config.toml
n_layer = 15
d_model = 192
n_head = 6
n_kv_head = 6
head_dim = 32
d_mlp = 768
vocab_size = 528
activation = "gelu"
norm = "rmsnorm"
norm_place = "pre"
norm_eps = 1e-05
positions = "learned"
qk_norm = false
attn_scale = 0.177
bias = "none"
tie_embeddings = true
parallel_block = false
init = "trunc"
init_std_qkv = 0.0361
init_std_o = 0.00658
init_std_up = 0.0361
init_std_down = 0.00658
optimizer = "muon_variant"
lr = 0.0111
lr_mult_o = 4.0
lr_mult_down = 2.0
beta1 = 0.93
lr_head = 0.00558
grad_clip = 2.0
warmup_steps = 200
schedule = "wsd"
decay_fraction = 0.78
decay_shape = "sqrt"
final_lr_fraction = 0.05
batch_tokens = 65536
seq_len = 128
doc_mask = true
train_tokens = 292100000
steps = 4458
dataset = "wikipedia_en"
MLP neurons of a small language model. Each row is named by its layer, matrix (up: input weights; down: output weights) and neuron, and shows model dimensions 0-191. Each number is 128 + 24 x the weight over its row's rms, rounded and kept within 0 to 255. Numbers have three digits each.
Before each neuron's rows, "fires before" lists the tokens most often just after its 100 highest values on Wikipedia text that the model never trained on. A number after a token or word is its count.

fires before: "ear" 19, "19" 17, "20" 12, " |" 10, "e" 6, " " 4
L9.up99:166176157122141126153119145126159116146116132142135140111166151113138166116079107152165129124129156152151109186164129155137143149142136140138138126149113093099117067139084152144164138158204131103177096128135137145138146097146114146130090109127174125112146077107099108134135100090108104096151100105134138154171113120113118151155124135146141140154136067124117159155124107127118130113146163133154144113095128115143115146144100122149174120125110126149113107093139124118138100126110163152145108102056140134132099151133086140140109116096111104157116133168129145167141133116110097110
L9.down99:113097123137095127106103134115145147081160129158126099086139126126106153161114128134149117104129117119160128105164097136092143168161125171137128109163123133098133136123141107101163130123105139139145140131171101103121100109088150138133116141104137130106126142146156128108165151189155125126156119122080121129108091135116115118113161139095119132129139189108120167109126136088112114112121086141060174135078105141079102125166111150135116173118122137122114125179094093143156119126120079112132095127131074116155085145115121109116125146102129195089145115111129137097117143137121108116

fires before: "ed" 15, "er" 12, "ion" 10, "in" 8, "is" 6, "ir" 6
L5.up91:123143100167111119160125116136166156110150125145096158169125130103106119156143094100165116125118130137075158095115119146096125120119110103100113119155113178110119106074084104143132113109138128113147149159111105141166127146151158112063093113150167113134151113128103136108135118153132148133128117129125130151116097109142158115118125092166166123122123123082094144120085074123136162124122103084144062165194130123154085107181142086099122118171123125110133135124137115151117119122163076145149161144138137104139131149106147149108089145114119118124151152134116131111148129144114142107
L5.down91:122111129153151062100153141125123127095119159133182120129135138141151163097113116136086146133129160113105086127146110097163094123107138148156166138129105135134109115122135123084131154115123145121100152108122139154161107079165145155096101128132165166067076126134154118080148109140100166170140109121154141143111143164098161096159111118120114111105114151175134142119102187122124150114160159123143144126150119144075130122104128120123138159141158131154114135138110121140139110134115143135123095068148143160150151120133151118115130127154099135097159135142164150168084144150104099094

fires before: "i" 26, "ess" 12, "ore" 9, "ot" 6
L5.up622:112155124146107166139129090124147109121116120181163141170177115133137108151099101129123143143137126159141136176113132164132068106143148153137098088121123125120111103101123107085080156104147154141118080144147118112186125105174164131102135112132096153157140086116103127139123065086117121124131137094156122153090134099162095122111169100119148158120112119188133123086116096089153124143142138114138134131129154139115107158109137148127118103149102107094098125132139116153106100163154123160105166088156120119132121126165110129124148116131135129159146105088123121165121106157094140131
L5.down622:160133127141129077124122168114151154132112132104136077116160099101117120134127137157123090101103164092117194112097098087136119186113116124136130107133126159155129134144084097135167134101105121156131111133136099128147133122159155136141113154094137126141118093149093129141106155104116135157113133134101149119094123114141104149148079116141150130077107105175139129154130167111073147128084162142115114170176143143124175091145119178155093159140132115091131112130135131123129107122134142106094128132132120138092157184165089145113120171123134125100117103128147114111112114148130082140

fires before: "in" 33, "ary" 10, "ine" 6, "ed" 6, "ent" 4
L11.up377:143132101113141095168085164148101125175141151108124114115125139145109147198103112122157085162102110121113074125131090116132126136122145108110123100090121131119128084168137159173141157168121133135169095183136094140142111134147142130086135145148115167113107154153125134126173123190122144143139128125161101139095106132137138093139112129094092088120146144088130118164091082153112132133127164125112156095107087137116160135101143149132107121112162082137136152114116130139128132153132102085158147092108136148113108106123112154141170146107111150138145152126144097093136155134125115099
L11.down377:110145097117110123123123107130120148153134139114101135127107110130084138173142164146155114118096106105162101153174122107124169097132132105107166125143119099144106140149117126106124145139147104110190151158152107105123154142112125146130115150131110159123158114129123133138120128147107114111121098104148130115157087122137119098166122156122140149130164099136132074077124151162157087089137111162107097170079108138166098091124111139126140170096151131176106142123069131075107169129134124130133170132126116127123152160132135149156110103146185115127134159099129092112133096113137089069

fires before: " " 39, "ear" 10, " (" 5, ")" 4, "," 4
L9.up26:153117110096121103110098102147150149115110131159092166143151118096155160127131106141123146149148153096132151111121171140159171144138122164156103140111113144157137058137136192165113112160127122119146124139136146116137126114109118143132107103142148151117145191091130113124111102131147154128133149151137128113120150165135116130149111140110117109136133127085137160104168122138107110130134159151132160176115163161146172129134115085077176130134122103137131126130148126161113134137124143153130143125092183111101150116097102173124104174104165145126152097143139145159193152066142111134
L9.down26:128127158114071114106166092119126151117138116162127101096141168128110158115137121123160169103185092118164110084102114118126150175146148111170113141112145165105095078111138145127142124110128130156084122130130150126130173148175131109101155124066152090166143144137096137140110159138126118102094128111104124149110071158134099141137162138128136140101124101152100158159145106126116158116145105110118095087125089129121107131095138149133125142147137157091128166116118131111129139115143089159166117093106124115125079119114111160136143128126152130166119107129067135152138126151155151144

fires before: "s" 23, "ies" 11, "al" 10, " in" 8, ":" 8, "ou" 7
L9.up222:180087144092145141083138135121114186149093145095109154125134133126119133168077165096093150140142142143169152137153127100135134138130138152140141122119152107158111149140168160176126119130155174131152051135140126122167124108157113158121121118162107173138141152190131159147139130130123115132095117138123148180118143139106126107148146151130129185141144106087136110125114149114153088145169162117107136161153137096168128132127104119142123140140135125123150078110130119105144193138083125156157121115143123127118153125138148100149120081164111115141109142105113136134136108123124088115
L9.down222:127105173169137114178156150095128107122114187108135124133099110090085114152162112120127130157118126103172148124106048175122128120127165167134102154124168125149115128120105107095102148130125125157142095125139123087080147167121136156134097140121136159109158147139097171097143113141111115094125112141104108122119137120082106147122124128127092122175113149119121121161145122140144119161104122079146140140144088127112137117138158092162129136143147076112128126136160161153129149105106162124152076117133136154138109099154133124182128129112142106169129088139093148163114121118110129125

fires before: "e" 17, "it" 12, "ing" 10, "ate" 6, "v" 5
L11.up387:156151076115110176124107085115161087138134140136137137157090146144163162104122086097180165120106131164138148133146131124109130109173140144114185136138102141143133153110145136099099116140138110120119162159140130120143104066164118103088116129122108142127152116070122141128096161142161121114151126146113139114140125135111163079121139149138132092169158120089117089160113099115154102107121103163147139121139110131112147169130141111085138148056118114154132161139146126142134139151121107174131151180127119135105105094135141137122123126159135133109129133110147151114090179109139164107
L11.down387:148170141113151152133117149162116118097161061118136138079192120167113109156118133115114163102134123144092143115136087111153089149135144139143131137140084096131082103145138132110104128147123147150083134117109109130158119091098157098151110137184148155127111074113132116137146145142122167111119172115109143091118108112156123121142104124111179136113143118126132161084104146143115131106096120079132104083144118066129118121097145115141127130188121105112147171097147144147132116107144120159106113130167148119140149148126147158140177140180158136134112121129123114155122141116119139123

fires before: "on" 17, "s" 17, ":" 8, "ce" 8, " |" 5
L11.up15:113151121078137140161114125101094156155100136126143122124142129168122163105131146118142141129116084149145112100157103106150105106158120153083156127075126127102120124136145131147099108193151109158123086141064106135151124114111124132165197123129134135124133117122110154170112174097162121120157128127122146077112150157154136125117151173139092123162120087163117101130090119167157113113116130123118152118100165092134130125164128115147134117125120138118126155119131131114129137139128162125098140101194144175124118099150150118157114115174136146156118129106118103134088164136165075120
L11.down15:192070097130134100146142076136149127141152184091143114127118160147168132119145159159130106091110167122135170148093100143144144102153117152113102149173133169101103131160122176076097136132121114112158146176111124114154132126117143155146129115104105144127181119159147156127097131125091108118083071145132138131088137098141089125162135133141103165114150135127151099126101117147174117130096137108107170128141106157115126152103113120133113121165149126132096128134137117147104145131132125090143161102134140126112111139100086146125140129130144140098108139118080090101136147134116094148

fires before: "ent" 18, "k" 10, "ed" 9, "en" 8, "n" 8
L12.up517:082114129098128149098150137087135112145154135123084113166127137167119128149152114098125137178134111138130125125130114124149148127127118141119098167128131163142114116115176130140166132138171147116122161150117133092099100141126145117133164111129131118144115101146091142146111166142108098152164151151161157103123131097149144119144140126195126096130183198048095123179132126137136145136123138085112104086126073118148104126163111139115060173107140136137127104116148172120166140153125134109135145112117119150124122106105146106155153130151102113100114112095102138122120154156127138108
L12.down517:124124117124134140106186142114149161171120119154112110147089148135136138186132115107151142111163103110149117098128101168172151136116148089119138133115126129155164162118137115108122121124085126103165124109105074099132132107112119110160114127134143118145126112158123145112107112143131101112102103102140148108129125111097114110125094134139104153158149136105129127093144134163150146136080120152157146113111123135125173167159167150116106128120115126132100143115143152109090103094197152132157106091132122134102090089121074113152167131122203088102145108102116132074158134121093121087

fires before: " " 35, "==\n" 6, "g" 5, "==" 4, "e" 4
L12.up127:105137114111124126131140124141120141127118145122131111083145128142142134101113097152097137091108141146119147124147143154137146132176119125102134119115119120143176116064163146167169112154148121097126123135151123111127188163156159139127124127100151132145112136131148124098117182122129122103113144127107091148145145084112174130155117144104126140101139136162162149136173112125128101104129157165144118123136137097151030117104145132110129139095084133159119109102119115147135112169124151148127118124118145107133163130084155126115089173076121131147146087145068199115120099146121155128
L12.down127:095132121110124130133112135137163133149118116164130126141124151103138094130139128141130152116198045160054160139130094146122137152097149142139140115106142127097118127097112126138108099102159105131121204141137118138166110150164115164112110092133144100137165112154131108156156117135129101145127132119136097155133186106102119140131089114095116118115145181098105137087116135114128126152102121163171130137137108131133110077126144120141119110085115106134099172100119108114097097137123117130137136133130141071126141132135121147145131122146095138175128150132081073173118131133152135155

fires before: "ion" 31, "at" 12, "ed" 8, "e" 4, "s" 4
L3.up587:137129103133138124147118110116161168154151186156140124143133133119118150114143117131172111114144083125160074105120147100121121131098182080144143132133106183141111156141117118132143162123117110145146125125151106139137137160146132146106097084142104096116113135122112114128088157161128098145129127117086157110112109144145118183132138075145148131127135069123133107134100083111121143151085131112140130123123171115152124087147111126130104123143132124094147189117139098148123069114164117132136143151140112086103138130166126114128096095121135185114130138121136185155169088175155120114
L3.down587:141116128194166114169138129124118104112067180135118129106145081162136124100088139135113121119128120109154164136088097132104124108155095129081179135108116121135123118091114103152158183164155108123046143118127142108111158121124110112107158145102117108133169097120140110118118123158129121130167104145130117080151132120128149145177102131129124118129163152189137115126105119108135150106146092146127120117112139120130099117127112152110098109149092166126108167134155112131091106093162108089109111142115165139173120155165160115116140138155116130142134138153094138104151138142126113137

fires before: "c" 27, "ce" 22, "g" 6, "i" 4, "s" 4
L8.up601:124159106127111138101143112111116138161131139155128131099164143109090123094176123103128163159131105155127140090127106143132140146105116120106145147152151129114150167147115111149162121122126076146117111108128110112146120106104124058102108156106117130165164124097101145152116142153119093111129144160143145127118105180109163180124096122121090135116158122106125133138089098127185108086135085134109088141080180145113120116115139148139098181122086130133129143110117096099123115089119134105133063077165158184148138128137119102115112125107113167107136131128113145121127164133143127148
L8.down601:144128162086167127140159150097109126104079157103123116127161125112112063129123161185113167114101149148145109155132093161139118135104080127094124117139144183094155147134124147126131123136166083120117179147121142137147138098111142124116133123112115176134161171121120116112128151167135118131129148157099130108070107117121093142094131138116123132120156137125172147128136135093151110122141108147139166112145107160131138118136130122087147166129067123125120141112095132117118133149105168141109142151106132189081147120132100132191095146084118131114131118138104097126123149128111153174

fires before: "as" 25, ";" 12, "it" 7, "ver" 7, "v" 6, "ar" 6
L12.up677:159136119112146133154123166111172132149142152149156117161149097145112132147157111148127085106127149103121105142189130111114183136143134111119084081134106128153132080166075112097141108110117115071160154102143124106144129117156146126090139105132130126111133082065114072125145132089148154134170131155125128121121157111091095130128151115149149182148149143125088150148126094109148131180183108134124131130138145138121108140115124148107132088125120098120108124133172108166121109131110143141116151137125141128137108091120155114119129099145102129173133112113159177132090153093133107120
L12.down677:100132142132105149130135132095131126107093138104117140102099112154123136163107133164180157090141095114118099069140124116084133158110111128136141134097100121144101099144132157116155144121111161097149129103137132124120170113134120129129109123133128099103090130123141109174141130144090148109178150120093128118146115150113142149093111052109130113114096128153112148120115135145143109137113085158111128096183171079120109116070132121119143122124162124138153152094149095118166120158163121107082114144112164102116116151134157121163134146120109129171124115137134162087112130143051127096

fires before: "==\n" 28, " " 24, "==" 17, "s" 7, " and" 6
L12.up139:070121123153128124102138090107143106146141133153155128099122132119123140096148131144137104131091140146133152178162107121127150141113138108107145099131129128122133141081143116114111088162153139147157150122090163127136158148157139134118095123117117147151066128146127185144102138118111091148100159116118134167104106092100130136093121107154156115106164136069155199119156106118100107144161147105113156162155159106134073165112125152129128131123103148134149124167104093135134117114131139134144129119143167161127127150121135066178115150117127133139095103105135143176163135108167095144
L12.down139:155096080147145118146143097076156192146138116119138132111110130138128101139115113160132117143123111118115094151112123195138129106151115136168109153122115159127163114086133104166115133150153110129131100146101142121150136128099109090146107100118160127147139127143169134136103122156116100146090163130122098126126106144139098147155155124162086073096108126135144122147135147110156109143072100110149123118139085110117133092157152153104125158102106096184144139147084089143117156099129140153167146144122165144124130176150123104150136109120074167146109116117109149171126132125170145147

fires before: "e" 16, "ed" 16, "ing" 8, "t" 8, "ive" 5, "ion" 5
L8.up454:131140122130111100127107088147163131151153140098146139110100133137100131108132144123131142131089123146120122152156142108111075105118126125081117112145115145153116134113126152130148113111166146124133141157157095131210125129158136099063109126118119095126191126125175161173134133155169101123113159123176155138125129107168170101128082146105167130136137103121146112115127112129123095125139133137144141107119116128157139097130169170133135174094111099113099132112088128114111141132099160147113098101105133100105131102147125131064149151142096158182115120126109150156128142112152141067
L8.down454:158162129126173153120128145156104184150160102177132088149156115136174179151135075166111134143131124110110129112136114102135169141159126140128158128136139100174136151116101117115101157124132180155110160109086130066122154145070105100140153106120130142096104132151104148115152146112167138132148182187103130118120140135123105143151129120140123128148102137114130128142129078110091154065120122132147093142135156131154134159167169144122085125116146170126142130155119127126132136088117105110170133180135129142128138106154137120149134126151132134099122172139145118142113138113117141129